Weights of a small GPT-style language model, trained from scratch on English Wikipedia: no biases in attention or MLP.
MLP neurons of a small language model. Each row is named by its layer, matrix (gate and up: input weights) and neuron, and shows model dimensions 48-175. Each number is 128 + 32 x the weight over its row's rms, rounded and kept within 0 to 255. A neuron's up and down rows have the sign that makes its largest values positive.
Before each neuron's rows, "fires in" lists the words (lower case) most often at its 100 highest values on Wikipedia text that the model never trained on.

fires in: "20", "13", "30", "22", "14", "25"
L2.gate133 [135 138  97 137 196 143  77 127 169 117  82 128 116 117 177 142 171 119 135 110  75 108  52  97  84 103 156 119 149 137  91 174 112  71 136 113 101  89 122 173  94  93 114 133 119 120 153 106  93 145 120 154 135 126 178  99 109  95 102  89 117 117 117 140 100 162 112 135 137 117 132 191 138 196 155 130 134 136 145 133  99 106 143 144 130 125 162  72 115 111  96 104 168 155 204 182 162  97 198 145 118 145 130 133  87  70 156 135 114 118 158 100 113 127 151 121 100  99 114 122 130 108 147 113 100 154 121 165]
L2.up133 [109 143 119 101 155 166  45 132 147 113  89 145 151 105 168 159 176 105 139 114 103 129  66 109  84 116 141  99 132 112  80 158 119  72 144 113  97  60 102 171 107 117 113 156 128 135 159 108  83 149 135 150 147 129 187  87 133 104 116  94 118 135  93 121  93 170 136 141 158 128 134 214 137 179 119 110 127 148 160 168  86 126 118 148 146 154 124  68 113 123 108  89 131 156 212 169 140  90 171 165  91 128 112 133  81  82 159 143 116 126 157  83  78 104 132  98  98 144 132 145 156 131 135 130 121 150 157 142]

fires in: "up", "down", "out", "primarily", "upper"
L4.gate439 [108 140 141 147 143  62 119 130 197  45 178  74 159 141 160 114 184 119 188 142  96 128 111 137 152 106  97 148 170 141  92 128 152  87 123  89 148 149 150 165 191 255 167 126 134 119  88 130 131 190 185 106 114 117  71 111 145 124 132  83 114  84 108 125 127  63 163 121 143 131 187 135 155 172 182  74 169  90 131 144 113 130 135 128 159 114 144 104 127 223 118 151 139 144 124  72 141 115 156  84 136 106 140 126 124 116 106 109 181 170  92  90 161 133 204 106 132 167 129 103 153 106 124 115 106 145 133 108]
L4.up439 [159 190 154 143 153 124 180  84 129  77 172  86  57 136  88  82 155  75 130 178  88  96 127 100 180 125 108 137 121 144 130 138 153 113  96 119 135 150 109 177  70 125 125 159 158 162  45 121 165 102 153  95  58 136  65 161  92 118 137 101 147 134 140 132 129 142 113 101 126 101 105 102 143 130 148 118 107  99 153 165 164 134 100 156 133 168 101 140 215 102 149 186 164 129 137 157 188 126 177 163 111  86 169 142 115 107 154  81  99  82 144 150  93  82 183 131 151 152 100 185 165 101 135 121  96 115 168  78]

fires in: "is"
L4.gate393 [135 127 121 185 143 128  76  99 125 149 156  91  88  88 131 153 132 118  99  65 154 121 126 128 134 116 180 128 121 136 114 151 110 113 174 106 147 157 101 133  76  92 123  93  95  65 176 147 125 154 151 153 146 124 175 128 168 116 129 108  88 106  98  98 155 146 169  95 165 146 165 161 117 153 154 216 140  87  81 198 115 137 132 116 122 116 117  88  82 124 164 124 103 114 205 154  68 103  73 144 120 125 122  78  84 199 138  98 125 123 114 177  65 140 195 119 109 145 168 171 143 117 143 111 119 160 175 116]
L4.up393 [ 91 153 139 186 129 180  97 117 111  88 188 171  76  94 114  99 116  77 130 164 160 149 170 120 142 148 153 124 113 107  92 111 161 149 164 124 116 103 150 127  92  74 119 115  94  64 171 142 111 124 182 107 139 117 113 105 161 150  74 140 120 106 139 152  95 109 211  76 126 105 147 133 115 149 132 159 108  89 143 111 142 169 150 156 124 100 169  97  97 134 114 139 102  57 119 192 106 110 111 144 121 162 110  89 116 145 149 162 133 124  94 143  92 138 155 118 151 117 123 165 115  99  57 106 109 127 195 103]

fires in: "a", "an", "of", "dedicated"
L5.gate447 [126 142 112 136 140 173 120  81  93 127 110 133 185 156  86 114 100  67 116 145 157 159 171 103  89 144 136 109 165 108 196 117 103 154 142 138  95 208 110  69  99  65 184 152 127 111 113 166 142 132 133 122 103 128 122 165 153 152  90 126  73 103 131 121 120 147 104 131 211 103 163 112 130 100  83 171 115  81 172 131 155  96 146 121  95 124  98 138 125 170 120 143 144 125 132 156 155 164 109  73 102 132 101 133 116 101 119 141 123 137 119  79  96  94 176 119  59  38 136 183 174 106 136 112  80 112 107  87]
L5.up447 [113 167 199 146 141 158  91 132  41 155 175 156 138 153  68 175 138 107 160 196 106 103 165  90 121 104  92 166 141 118 165 120 166 137 116 163  61 170 111 125 114 144 104 112 140  79 109  77 157 195 100 121  88 150 163 105 143 154 117 160 151  73  82 143 146  80 153  89 121  91 110 128 113  72 135 104  83 112 129 163 159 105 123 159 135  76 165 132 104  95 136 175 131 143 117 151 187 154  91 153 118 121 105 113 120 131 122  95 100 129 103 118 211 123 157  96 176 137 194 186  97 188 107 135  99 105 113 111]

fires in: "world", "american", "year", "memorial", "gold", "party"
L4.gate495 [ 79 194 109  94 157 103 168 139 116 124 165  82 161 163  95 152  82 150 113 109  89  85 160  78 163 117 158 145 132 113 154 147 158  90 117 114 131  95  96  43  77 155 140 129  52 122 135 136 101 145 126 150 102 114 125  97 127 116 163  90 120 127 137 151 172 135 151 108 104 151 124 148 166  73  98 191 143 167 101 146 172 139  85 109  85 134 119 121 102 160 118 107  68 161 133 199  85  98 171 130 126 132 178  91 148 127 110 131 142 104  93 138 152 142 163  64 141  99 160 192 159 104 111 153 109 126 115 153]
L4.up495 [ 81  88 136  92 141 125 127 125 124 116 161  89 123 161 150 120 149 117 121 103  97 178 110 139 150 114 194 179 132 110 118 174 120  69  59 176 168 123 148 102 117  65 137  84 107 150 140 197 156 105 139 133  86 110 136 194 162  77  94 216  88  93 118 180 178 116 121 126 126 175 116 174 112  69 118 129  90 102 139  60 127 121 145 155 116 149 112 108 123 153 103 116 169 147  84 123 119 118 166 125  99 115 133 115 147 152 175 186 177 106 115 138 149 169 109 180 152 119 107 134 131 143 110  93 114 126 101 116]

fires in: "northern", "governor", "government", "southern", "western", "known"
L8.gate154 [147  74 107 114 140 143 159 112  39  88 121 147 105 112  93 166 142 159  28  87 124 144 100 121 147 104 115 165 168 167 120 131  97  91 124 193  96 119 134 129  71 171 114 137 168 133 129  95 122  92 149 104 146  60 191 104 116 130  93 111 110 118 178 156  93 152 119 116 134 134 151 124 129 131 164 141 112 181 155 128 178  89  94 104 153 143 123 122 124 153 230  96 122 132 161  97 172 125 134 105 124 147  85 141 111  98 131 170 150 115 203 135 126 132 124  99  91 179  93 117  72 145  98 145 180 139 158 160]
L8.up154 [102 108 168 141 106 126 156 135  98 136 138 125 117 180 118 157 121 189 202 166 140 150 102 124 145 146 159 117 123 144 143 142 117  60 138 161 141  92 113 100 119 196 136 119 155 172 159  77  84 128 116 109 194  79  84  74  64 107 160 103 152 126 121 165 128 132  75 165 102 136 191 153  96 104 112 152 117  95 174  84 130 154 127 142 147  82 124 151  93 100 156 208 113 162  98 107 199  91 155 108 167 101 139 117  59  64 120 138 117 130 109 173 117 141 107 126 135  88 159 121 100 135 150 129 148 108 163 131]

fires in: "more", "under", "less", "different", "south"
L8.gate100 [138 168 146 119 108 156 162 139 102 143 145 163  98 146 125 107 162 150  74 145 114 106 100 177  65 117 110 163 140 164 163  88 115  88 147 121 109 128 132 175 181 120 101 140 131 115  98 180  98 107 183 146 114 123 123 111  84 109 103 131 124 119 147 124 143 170  75 121 154  85 135 159 101 125 142 140  91 129 114  86 147  96 107 163 137  91 135  65 102 115 182  95 142 132  82 151  87 159 155 116 115 192 147 145 153 120 129 167 175  33  83 199  96 181 130 112 114 170 155 102 161 184  70  89  53  79 141 133]
L8.up100 [100  97 168 158 128 139 179 129  87  93 134  95 145 112 148 185 130 128  86 137 135 164 120 112 137 191 138  87 156 118 117 117  87 145 139 121 104 126 100 143  75 160 167 129 122 109 120 102 170  78 107  67 165 152 164 114 119  81 146 150 161 168 138  76 124 171  88 159 150 125 111  53 138 120 114 108 122 185 152 138 134 132  75  99 140 119 139 165 107  78 119 112 100 121  43 216 122 115 126 169 143 141 196 121 159 157 106 165 179 130  69 108 127 158  84 130 161 142 159  62 148 141  93 108 155  93 136 128]

fires in: "2", "3", "22"
L5.gate37 [ 78 125 113  96 140 149 176 135 167 136 173 129  77 123 195 115 143 140 163 139  76 113  95 179  77 130 155 159 124 143 163 133 169  98  78 188 150 134 149 170  80 186 151 122 136  93 167 152 129 103 149 168 163  81 101 144 153 112 113 171 144 121 134  67 139 130 161 125 134 139  94 121 150 176  80 134 141  74  61 130 151 106 105 116  94 180 122  92 206 174 185  79 183  82 168 149 150  62 120 147 144  96 112  73 138 179 161 151 132 135 139 100  91  76 106 108  67 117 111 136 100 175 176  63 120  97 165 163]
L5.up37 [131 183 100  95 129 118 102 142  98 120 165 116 215 141 111 107 156 154  93 106  85 116 148  97 106 175 170 115 160 173 166 156 141 124 163 170 152 118  99  89 158 185 155 126 106 173  89  83 142 128 117 115 116 185 143 117 115 100 132 130 143 124 140 159 103 142 208 117 109 143  94 120 114  84 156 154 142 130 180 166 104 197 166  92 132  93 118 109 150  66 128 127  97  80 181 144 123 140 123 126 105 127 105 179 131  63 115 147 109  65 146 100 194 155 105 119 127 110 118  97 144  68 143 151 139 147 133  83]

fires in: "during", "after", "under"
L2.gate5 [ 63 146 134 115  84  64  46 172 143 140 122 152 154 152 119 108 190 177 101 146 134 112  67 199 151 129 114 117 104 161  74 103  62 100 106 155 159  85  94  92 143 158 127 118 183 167  98 156 127 156 181 137 190 183  77 147 188 114 152 145 118 156 117 113 113 129 107 184 101  43 142  85 101  93 132 150 128 151 131 119  71 100 152 125 128  87 100 206 156 146 143  79 135 141  97 108 136 139 105  85  87 107 132 125 130  81 112 147 135  87 141 142 193 139 148 116 132  85  77 142 139 116 125 140 140 125 102 136]
L2.up5 [133 136  92 119  93 114 161  93 111 165 132 114 103 109 136 106 120  73  33 113  85 134  63 150 126 139 132 109 182 137 145 120  88 138 128 182  91 158 143 120 136 122  90 159 139 158 158  87 126 144 195 102 127 119  48 146 104 103 108 129 137 170 116 126 149 141 137 110  85 110 128 115 152 201 169  50 146 103 119  89  94 115 118 132 120 109 124 180 160 142 107 141  90 165 147 143 173 124 102 197 119 178 187 217 144 135 152 134 174  86 137  82 116 142 134  81 142 138 144  96 155 104 118  80 106  80 135  87]

fires in: "from", "at"
L4.gate20 [163 102 183 115  88 151 126  80 112 144 150 118 136 170 137 123  73 126 128 113  91  86 133 155 148 128  48 151 133 152  58 170 104  97 118 134 143 124 123 228 122 123 133 158 137  84 145 133 202 133  99 118 139 155 160  93 107 146 125 205 160  87 164 114 148 149  97 193 118 183 133  74 137  99 147 131 165  97 141  70 100 138 144 114 121 100 137  81  94 117 122 130 130 165  66 101 117 110 110 187  91 151 102 146 136 109 106 152 153 122  94 136 135 178  95 133 121 112 206 119  81 135 111 124 101 155 165 153]
L4.up20 [115 148 175 125 127 114 137  92 135 114 125 125  97 139  93  60 170 160 128 140 152  66 119 167 180 141 160  77 156 106 145 156 131 101 164 112 106  97 137 133 100 138 184 103 158 127 122 180 128 117 102 141  97  80 142  97 141  96 161 173 176 142 108 129  97 122  98 105 134 119  67 178 151 149  69 166  83 106 150  90 149  38 105 125  58 120 138 123 102 122 115 133 160 124 174 139 108 119 138  93 171 113  79 162 153  96 109 137 139 142 110 113 111 131  96 149 125 152 207 142 182 103 119 113 132 122 192 141]

fires in: "of", "often", "offered"
L5.gate12 [144 162 187 146 118 128 157 163  89 112 109 129 181 110 158 149 177  90 139  85 136  94 159 127  88 130  85 113 190 153 183 138 165  93 131 177  85 126 135 141 126 111  88 154  98 128  86 106 135 184 104  86 109 113 113 110 123 178 171  75 118 125  58 130 118 116 139 118 142 134 143 150 143  69  69 119 121  72 158  97 135 104 124 114 101 137 147 122 128 126 216 172 166 149 145 158  78 120 141 156 197 190 144 136 142 112 186  98 118 110  93 127 120 126 141 131 143  99 128 116 124 191 139  88 151 137 105 138]
L5.up12 [ 67 115 163 127 103 114 174 111 105 154 114  96 139 147 144 171 133 149  89 155  99 133 194 109 162 147  68 131  90  81 120 159  87  94 109 137 141 134 135 127 143 121 121 162  84 190  93 134  94  85 158 180 144  70 181 127  74 121 168 129 121  99 150 132 124 144  79 178 122 107 165 110  46 134  95 148 194 147 171  95 136 115 141 132 112  65 153 155 196 138 118 190 144  99 147 150 115 108 121 134  95 151 101  83 151 158 103 119  92 142 123 116 122 116  93 118 167 168  67  72 150 172 140 102 124  97 121 123]

fires in: "located", "at", "put", "along", "to", "alongside"
L6.gate243 [157  60 171 158 139 103 137 132 186 125  85 150 124 126 179 151 120  98 151  88  94  93 122 102 115 121 115 150 100 133  91 115  66 159  66 111 126 134 159 146 170 141 109 116 142 146 126 154  91 116 110 162 100 109  89 160 119  77 162 154 119 157 100 153 129 192 107  87 154 134 200 171  92 171 131  95 164 115 138 161 148 187 144 155 159 145  88 157 112  36 125 139 141 145  67 153 148 156 136 180 150 116 145 110 160 105 123  95 113  46 113 127 107  73 119 113  99 193 135 149 143  59  49 144 117 126 143 136]
L6.up243 [154 110 183  72 178 115 125 143 152 191 116 107 115 112 141 119 146 104 131 113  83  80 160  96 130 143 118 147 177 100 129 166 109 122 154 183 179 108 169 159  86 108 144 113 156 141 166 140  93 199 116  82 102  92  68 152 104  35 186 104  90 143 116 166 127 101 114 131  41 139 123 137 141 112 100 104 228 146 116 104 159 168  66 167 116 127 156 144 133 146 124 190 128 121  54 111 168 103 166 115 141  36 113 140 140 141 161 145 106 119 119 168 113  99 154 116 131 111 134 154 158 137 108 139  96 158 105 106]

fires in: "as", "make", "became", "called", "considered"
L8.gate117 [155 125 142 134 134 122 135 144 167 178  71 159 155 164 116  96  72 102 159 122  93 144 114  93 178 127 118  81 106 124 144  96 126 122 134 134  70  89 104 110 128 210 151 125 184 116 128 146 206 149 102 127  68 115 107 153 151 164  99 100 135 117 107  96 124 143 127 182  68  96  97 182  89  47 160 181 135  70 164 123 132 175 140 100 159  86  99  82 148  78  91 121 164 135 112 135 133 178 140 122  96  77  93 154 100  83 110 188 150 161 145 118  85 108  90 110 156 123 110 136  92 185 158 134 132 120 174 115]
L8.up117 [173 111  98 121  96 142 101 156 157 167 102  62 173 141  90 111  65 133 106 164 121  75 159 120 152 135 131  55  99 157 163 146 155 117 196  77 129 117 125 112 110 188 147 125 170 115  85  99 138  95 157 106  67 153 176 141 107 141 118 151 150 194 144 105  93 135 133 134 109 116 146  61 142  98 147 191 148 142 114  86 118 144  70 144  74 126 174 144  87 124 125 151 178 126 126  44 109 172 203 124 134 120 187 130 113 142 105 124  91 127 128  95 141 168 124 126  65 127 180 121 125 118 117 158 144 105  84 128]

fires in: "of", "joined", "directed", "created", "returned"
L5.gate4 [ 93 147  95  52 163 126 127  54  45 158 117 155  98 154  73 137  62 137  80 148 131  64 187  95 150 121  82 116 114  68 158 118 143 135 174 127 122 160 123 171 201 138  90 121 115 100  84 129 159 134 119  91 103 102  81 188  82 173 156 106 135 143  80 140 156 134 107 120  94 131 152 141 123 134  93 143 109  99 153 110 164 129 179 131 112 135 152  94 130 126  94 144 123 170 106 161  82 132 173 128 145 128 156 111 153 142 172  88 101 163 116 192  90  82  53 134 160 226 122 101 117 158 108 110 113  99  96 167]
L5.up4 [107  98 210 181 118 140 168 181 191 116 112 168  73  92  88 168  99 109 176 141 145 139 114 110 124 134 204  86  59  71  88 113 119 136 124 108 129 192 162 139 120 180 122  81 142 136 110 115 129 155 136 111 123  62 118 162 139 140 192 152  80 150  98  84  74 122  89 124 113 146 142 132 143 155 130 126 176  96  95 152  56 213 103 124  75  89 125 133  79 186  78 176 162 115 150 140 117 132 162 106 174  99 100 143  64 110 146 109 106 155 165 108 134 131 138  76  84 130 151 135 123 114 138 124 107 117 179 158]

fires in: "of", "with", "having", "it"
L4.gate467 [127 114 187  99 154 159 116 183 137  45  98 149 135  93  86 137 173 111  95 118 101 125 132 155  97 101 130 133 100 120  95 172 138 143 199 102 102 183 134 136 116 141 135 131 180 135 132 115 150 161 135 181 149 120 128  57 140 148  79  94  53 185  70 125  79 107 160  84 172 124 103 135 131 192 114 172  75  96 130 110 134 120 126  84  86 119 150 140  90 142 178 148 174 197 103 154 150 182 105 164 154 171  94  95 125 118  88  99  84 134 208 109 132  60 158 177 119 156 168 107 147 124 134 162 143 162 132 137]
L4.up467 [102 155 196 146 149 209  59 170 140 136  82 187 101 119  98 113  93  89 143 171  91 112 149 130 136 133 139 155  85 127 132 129 146  92 163 157  93 118 139 102 106 109  89 162 152 107 114 114 139 135 111 149 138 115 114 133  82 137 110  80 110 205  96 150 131 111 109  95 180  96 125 140 155  83  39 157 128 121 151  66 136 176 175 137 130 162  90 115 123 103 119  69 161 185 119 141 130 134  74 155 111 138  68 116 107 135 111 140 135 153 180  86 134  85 206 106  75 113 156 112 136 126 103 121 174 148 163 161]

fires in: "with", "without"
L5.gate440 [103 127 136 164 130 103 105 163 159 147 142  94  85 139 121  91 140  44 170 186 152 140 108 135 181 136 137 105 137 122 130 139 101 118 117 106 135 180 173  81  86 150 146 145 174  90 108  78  86  67 193 140 179  94 117  83 124 135 156 119 110 192  84 168  93 150 156 138 121 147 184 100  98 113 175 136  80 151  83 182 125 161 147 161 117 143 160 128 104 170 164 104 129 156 178 127 154  53 114 104 128  91 197 132 121 184 132 106  88 125 116 116 117 111 123  99 145 195 148 148  91 180 108 152  98  84  89 135]
L5.up440 [ 88 118 161  89 111 131 143 141 153 175 139 168 172  97 139 132 130 121 167 129  94 150  91 187 151  91 130 157  96 191  69 136 196 154 111 110  75 129 153 112 159 208 187  86 144 108  91 128 110  88 153 182 109 103 123 189 130 110  92  85 112  96 103 166 143  69 133 171 148  59  63 124  95 133 179  84 160 145 107  97 107 127 142 115 130  67 106 121  79 132 158 148 147  92 148 173 133 158 126 175 191 176 126 183 145  94  80 150 103 170 131 130  68 101 185 157  99  83 133 161 136  78 129  77 182 123 165 151]

fires in: "they", "and", "later", "never", "then", "not"
L8.gate83 [125 120 134 113  73 180 158  71 109 117 138 132 166 109 101 143 137  83 134 112 138 157 132 111 127 125 138 156 152 195 150 137 128 143 136 175 141 119 150 144 114 101 110 104  85 165 118 120 179 189 165 110 156 106 132  97  96 137 108 115 142 109  29 187 138 116 176 134 122 110 123 137 101 177 141 138 146 131 211 137 126 102 192 100  82 118 174 134  69 118 167  91  94 123 103 134 137  90 110 134 118  94 185 104 113 110  81  91 119 123 162 175 168 116 146 119 124 145 110 157 169 167 142 108 107 179 106 146]
L8.up83 [116 137 149  85 142 142 111 124 140 130 146 154 114 125 110 183 100  44 111 151 182 127 115 115 146  73 131  99 160 136 111 145 117  99 137  96 117 151 105 119  90 143  90 120 126 108 136 120 153 117 139 178 154 167 186 170 149 133 149 129 125 126 125 134 113 118  77  87 147  83 228 150 122 127  99 148 143 107 129 104 147 110  90 161 123 141 182  80 116 103 195 101 152 150  84  78  62 127 135 194 128 144 129 172 111 119  99 107  81 100  82 198 152 123 150 199 148 175 164 108  84 101 189  99 159 160  86 141]

fires in: "this", "had", "however", "though", "world"
L2.gate364 [163 166 109 100 142 129 117  70 130 121 142 117 150 111 165 129 141 100  65  94 133 166 160 129  91 102 129 193 207 148 152 151 103 138  95 143 126 107  90 166 144 113  83  84 115 141 113 135 153 179 114 151  78 101  79 106 148 107 126 138  95 171 127 146  89 169 116 153  56 150 154 116 103 117 109 116 149 154 142  92 149 121 163 136 126 121 157  97 105 153 111 178  82  75 129 168 172  51  96 106 126 137 125 159 121  67 184  85  82 122 139 139 166 170 145  87  85 100 133 147 129 167 160 106  83 110  57 125]
L2.up364 [155 189 143  78 139 115  94  67 118 144 144 151 142 109 152 120 141  91  85  73 148 166 185 144 121 131 117 173 195 150 145 137 112 128  88 147 132  86  93 142 161 104  84  96 109 155  99 139 171 180 112 170 103 136  82 119 174 110 125 144 104 161 138 168  91 148 124 152  63 157 139  98 107 116  99 121 161 159 145  96 143 114 169 134 142 125 173 141 102 151 108 161  69  76 141 153 163  39  81 117 148 140 134 137 125  80 174  90  91 138 149 124 155 160 166 105  85 137 116 133 147 155 144 118 111 112  64 139]

fires in: "and"
L4.gate64 [138 141 132 133  81 111 141  90 146 147 150 176 133 122 111  76 142 110 132 138 166 133 100 145 134 186  89 134 174  92 168 168 112 165 103 146 120 117 139 153  95 112  76 119 106 173 109 121 183 178 107  78 127 138 167 172 154  91 191 121 143 145 116 112  69 106 147 175 185 140 148 148 110  52 137 186 115  84 163 150 107 146 107 117 100 102 147 129 161 116 108 124 200 146 104 129 146 157 147  79  52 149 125 167  56 118  65 100 111  92 159 141 156 113 191 108 125 108 109  99 132 158 207  99  71 124 176 112]
L4.up64 [146 144 151 142  95 131 144 101  68 135 151 178  78 108 148 143  93  28 109 151  95  89 147 165 146 172 110  98 104 130 174 165 124 153 129 135  80 100 116 202 167  94 109  89 144 157 148  85 142  83 142 141 102 153  80 122 100 156 166  64 115 162 130 137 116  80 110 116 143 128 113 156  64 116 111 111 125 148 137 109 122 117 130 184 139 158 116 188 111 180 125 138 148 164 125 127  92 126 123 189 120 112 166 111 165 128 121  79 115 139 120 144 143 145 111 116  97 173 195 152 110 163 107  88  96 163 123 136]

fires in: "at", "canadian", "consequence", "as", "sequences"
L4.gate148 [186 124 163 144  94 158 115 105 183 113 103 134  88 101 143 136 140 113 172  84 142 105 127 149 162 170 163 119 113 145 101 163 129  94 148 219 132 151 104 142 118 209  81  81 148 141 100 154 112  93 123 102 140 181 146 109 125 127 137 117 108 138 167 102 104 176 104 154  99 104 170 129  68 153 114 103 138  63 145 109 130 137  90  76 188 142 111 115 112 152  86 108 173 152 107  99 149  85 155 110  85 126 148 130 153  92 182 120 133  93 161 127  89  95 131 126 129 143 159  96 103 120 115 161 136 102 126 107]
L4.up148 [203 202  64 133 113 134  99 120 135 108 105  92 108 120 211 138 128  95 119  87 165  67  79  51 140 127 101  82 157 155 159 138 145 196 143  82  92 121 103 119 133 118 124 132 145 189  58 147 134 127 121 166 159 173 125 102 132 156 127 148 136 133 149  86 155 117 159 119 149 174 153  81 123 112  86 142 115  94 142  92 134 123 183  92 135  97 121 184 120 136 132 128 117 138 145  32 105 120 154 160 121 118 124 138 201 156 136  94 122  83 135 120 105  99 122 138  76 139 142 117 187 142 117 161 139 177  97 126]

fires in: "governor", "government", "department", "engineering", "agreement", "railroad"
L8.gate416 [101 109 102 120 196 170 113  50 212  89 153  92 132 156  77  82 144 121 112 126  82 164  78  94 115 149 135 149 171 102 137 110 105 132  63 139 156 103  61 166 118 144 121 132  86 160 166 148 190 150 122 130 129 149 160 129 146 155 124 118 151 140 205 141 147 180 131 159  84 160 110  62 125 118 154 145 133 106 144 193 239  87 154  90 156 139 125  96 111  81 147 132 111 151 112 148 156 155 129 108 156 187 172 169  99 151 108 107 100 153 126 138 137 135 138 143 135 125  84 129 113  45  95 157 149  87 161 166]
L8.up416 [111 112 122 177 102 132  96 145 107 156 151 159 110 179 135 174 156 131 102 140 127 172 175 125 130 182 123 138 188 123 170 114 102 161 123  73 174  96  97 113  90 106 148 160 145 147 103  35 101 154  91 121 149 151 130  81 136 156 168  95 132 129 172  85 137 108  97 133 120 206  59 146 161 133 104 128 105  72 115 111 107 174  62 132 140 167  94 140 154 105 152 156  83 107 130 114  95  86 152 129 111 150 100 125 109 126  67  94 117  91 206 138 114 162 107 140 123  57 147 172 139 129 108  84 116  64 166 125]

fires in: "on", "to", "after", "along"
L4.gate10 [112 165 102  69 107  95 145  96 157 185 132 168  82  56 100 113  75  75 134  67  95 100  81 177 127 143 113 151  97 151 112 123 127 174 123 133 152 115 127 162 145 174 152 159 154 205 150 152 132 133  85 137  82 147  44 114 116 110 133 182 143 149 128 146 164  98  94  99  98 117 105 112 134 147  96 133  97 169 169 125 137 135 139 139  43 103 129 176 164 167 131  83 126 137 142  83 123  77 119 175  85 117 139 180  95 147 126 224  85 146 149  92  89 149 105 121  81 135 156 135 137 116  72 135 146 152 176 179]
L4.up10 [173  97 132 179  74  97 163 195  72  80 110 161 107 124 115 102 143 148 130 186 104 120 121 193  50 104 108 132 155 147 135 152 112 121  95 140  94 155 111 140 174 123  79  99 161 129 132 128  99  76 119  97  94 159  54  92 145 142  95 145  96  55 155 148 168 134 117 161 103 175  55 128 153 185  89 143 159 130 152 122 131 116 175 170 111 122 159 182 126  97 169 167 158 152 116 154 119  78 121 137 106  98 131 192 100 142 116 167 153 157 159  92 173 164 130 104 132 161 107 119  94  72  81 121 167 144 130 124]

fires in: "is", "was", "oklahoma", "professor"
L5.gate234 [110 172 155 177 143 111 141 167  96 154 135 138  87 125 119 166 121 130 127  98 137 102 104 138 145 152  77  90 116  95 174 137  99 135 166  72 175 152 138 180 113 180 100 174  83 119 104 151 158 119 133 129 121  65  84  74 116 122 184 138 169 109 201 132 111  96 135 130 112 148 130 172 111  97 117 163 106 112 107 166  77  72 152 152 147 174 114  87  99  96 110 175 165 124 121 130 195 192 119 131 124 105 163  77 123 161 131 139 126 147 125 184 102 127  98 152 117 120 184 112  70  96 123 122 123 143 131 133]
L5.up234 [ 70 126 160 143 165 157 110 147 142 163 106 137 124  47 100 189  76 129 117 176 168 129 109 171 112 167 130 111 152 145 131 145 166 108 124 106 171 167 114 195 115 185  90 141  90  70  94 163 162 121 194 116 101 149 168 119 156  95  63 103 141  69 118 114 134 111 155 124 122 134 137 121 111 153 105 167 215 155  95 113 207  95 135  93 121 160 120 116 137  92 115 130  81 123 134 154 122 146  90 153 120 125 117 118 123 150 144 127 124 128 108 146 132 116 100 126 143 113 121  83 136  66 201  89 165 129 131 162]

fires in: "united", "women", "san", "km", "win"
L5.gate384 [145 167  30 176  96 122 152 129 176 112 123 168  73 121 151 136 165 105 178  73 140 132  99 116 126  82 128  98 140 131 137 156 108 136 146  92 115 128 160 145 175 172 126 132 148 106 120 144 140 179 195 176 122 107 119  99 176  99 162 114  95 137  97  96 103  96 138 120 132 129 167  69 159 107 152 152 137 136 170 152 112 163 110 153 125 116 155 185 185 177  88 133 105  74 136 127  90 110  73 122 152 108 148 156  97  38 118 151 113 145  80 143 145 130 175  92  63 158  93 173 166  81 106  96  91 113 153 125]
L5.up384 [ 64 164  86 191 159  97  71 151 117 135 130  60 155 144 143 111  94 108 111 157 181 147  89 108 121 171 149 127 146 106  95 187 168 110 159  91 111  97 124  70 100 142 115 118  94 174 145 136  83 140 138 127 150  71 131  99 169  67 129 178  99 122 175  96 150 150 174 125 131  84 129 109 118 115 117 159 137 151 122 135 194 158 154 122 145 110 146 168 143 157 220 104 142 140 129 181 137  93 165 133 175 110 188  87 112 146 146 121 115 110 132  96 102 163  98 130 151 149  56 101 141 161 118 130 124 180 168 188]

fires in: "as"
L4.gate51 [181 166 135 125 134 139  95 150 144 135 134 113  98 109  83 131 118 114 175  62 145 180 131 150 107 172 142  94 158 119 132 137 146  87 134 199 120 158 195  57  81 195 136 169 107 135  92  92 152 144 208 143 113 162 143 165 113 170 115 111  97 105 140 111  90 153  90 150 137 138 119 103 139 112 188 122 131  90 113  67 124 142  56 110  87 121 127 142 122 109 140 136 117  99 108 167 167 123 163 121 102  50  89 118 155 127 178 115  82 126 106  97 148 123 199 158 164 161 129 205 115 162  79 109 107 199 138  95]
L4.up51 [ 93  41 160 113 115 144 138 101  80 130 140 144 133 121 129 138 131 139 138  60 140 101 119 143 139 182 132 121  76 172 177 115 123 117 142 207 143 137 110 164  53 146 119 144 201 136 122  91 117 125  98 113 102 123 136 138 101 108 178 123 165 143 117 100  92 113 102 131 105 122 153 135 126  86 117 164 130  55 133 139 145 151  63 103 105 165  83 187  94  40 125 146 118 125 148 116 151 153 115 184 123 126 129  94 113  81 199 101  77  98 138  63 127 154 108 150 143  64 126  87 126 197 154  97  91 164 181 115]